Weights of a small transformer language model.
Architecture: LayerNorm before each block, biases, untied embeddings, attention and MLP in parallel.
MLP neurons of a small language model. Each row is named by its layer, matrix (down: output weights) and neuron, and shows model dimensions 144-239. Each number is 128 + 24 x the weight over its row's rms, rounded and kept within 0 to 255.
After each neuron's rows, "raises" lists the tokens whose logits its output raises most directly, leaving later layers aside.

L4.down244 [129 112 119 119 175 105 101 155 135 136 151 148 119 160 134 153 159 134 133 155  98  81 138 178 143 150  98  71 166 117  82 161 140 109 155 143  99 120 127 106  81  93 124 120 147 107 151 136 139 162 122 177 133 160 125 115 118 112 142 111 172 157 121 168 122 134 119 110 162 167 156  55  98 100 143 159 147 147 159 132 100 161 133 113  94 130 157 137  94 125 145 116 128 126 134 168]
raises: "lot", "hall", "lum", "log", "len"

L5.down283 [152 157 124 133 132 145  96  97 106  97 136 141 121 122 119 114  81 104 110 151 121 168 127 148  88 166 150 118 150 117 149 145 154 124 145 148 113 120 181 136 118 166 129 131  86 103  86 131 168 145 132 157 125 110 116 129 139  78 151 170 120 110  81 115 150 100 131 104 152 101 139 137  78 112 137 139 151 145 122 156 121 122 134  97 140 137 148 114 147 189 141 118 109  95 122  99]
raises: "des", "al", "de", "e", "cent"

L7.down532 [100  68 158 128 130 144 106 162 152 177  93 102 129 155 144 117 151 153 122 117 122 143  99  80 100 151 120 132  82 141 122 103 125 122 134 105 139 166 111 106 161 127 119 133 125 103 138 126 188 100 172 140 119 145 134  96 122 105 123 141 112 114 122 161 119 108 136 140 139 118 177 132 147  99 113 149 121  74 116  91 124 158 145 187 125  97 120 113 145 116 111 100 128 118 134 118]
raises: "ever", "n", "e", "que", "ed"

L7.down376 [130 126 173 126 146  82 132 125 132 112 138 176 122 119  99 109  97 109 110  91 111 131 138 169 125 140 148 124 152 133 101 106 152  89 106 145 128  97 140 117 112  79 122 119 125  86 116 145 161 129 115  83 142 123 158 151 142 114 121  98 135 121 116 131 128 165 144 124  98 106 120 117 158 131 109 155 137 123 126 120 111 102 150 103 118 153 133 118 139 115 143 140  72 149 111 150]
raises: "ra", "ball", "rum", "ran", "ram"

L5.down578 [135 125 172 152  99 118 110 120 140 136 161 114 139 146 106 151 115 107 118 138 129 142 132 146 122  99 135 165 116 169 150 117 144 124 102 155 153  98 141 134 168 101  97 103 166 101 102 109 141 115 156 113 119 120 142 168 106 137 145 140 140 152 117  99 115 153 147 139 115 120 142 109 139 113 134 126 114 120 148 104 162 105 122 157 125 120 124 121 155  96 159 124 143  63  89 126]
raises: "ments", "ment", "test", "ious", "able"

L9.down656 [155 127  85 133 139 126 138 151  99 135 119 126  95 131 106 117 128 101 152 163 152 129 161 132 173 145 106 154 155 127 121 139 105 136 133 116 115 131 141  99 155 114  94 159 123 153 117 138  96 156 156 128 123  99 147 105  97 115 105 111 123 134 107 117 166 105 182 132 142 140  97  96 170 136 112 130 129 103 146  90 119 123 113 138 131  82 152 140 123 129 125  96  99 109 141 170]
raises: "i", "is", "ies", "ie", "ome"

L9.down685 [140  89 163  97 145 145 112 156 123 137 123 134 133 160 111  80 166 127 167 130 111 133 119 144 155 177 181  83  94  92 123 124  93 114 141 143 150 147 112 162 121 137 116 143 139 107 104 144 116 147 131 102  85 148 107 115  94 148 107 171 148 140 151 152 176 148 127 142 102 109 150 130 157 107 128 138 128 120  78 106 127 130 152 107  97 112 180 122 141 123 142 142 100 109 148 176]
raises: "rap", "ran", "ra", "rid", "ire"

L4.down443 [114 121 160 132  57 160 114 119 143 111 165 116 111 132  79  92 115  95 133 141 110 164 121 152 130 137 164 145 117 142 125 154 140 123  92 105 124 128 139  92 188  95 155 105 103 145 161 116 155 102 139 121 133 108 153 146 132 108 140 122 136 160 160 121 141  95 142 190 140 105  97 175 124 126 152 105 135 116 135 104 145  90 101 116 158 139 104  78 140 161 144 148 109 110 143  89]
raises: " Succeed", "nd", "ture", "ement", "serving"

L7.down539 [103 158 116 132 120 135 138 113 121 135 163 132  92 140 127 112 133 153 132  94 143 166 104  69 153 129 151 118 165 140 105  97 166 139 129 147 122 189 150 141 143 102 109 134  98 118 130 168 103 139 103 104 116 120 126 127 122 125 178 135 143 139 149 130 136  94 126 183  90 130 136 114 161 182 117 101 122  88 142 120 173 145 101 154 100 108 104  80  86 110 112 142 149  81 115 138]
raises: "les", "le", "ling", "lan", "lia"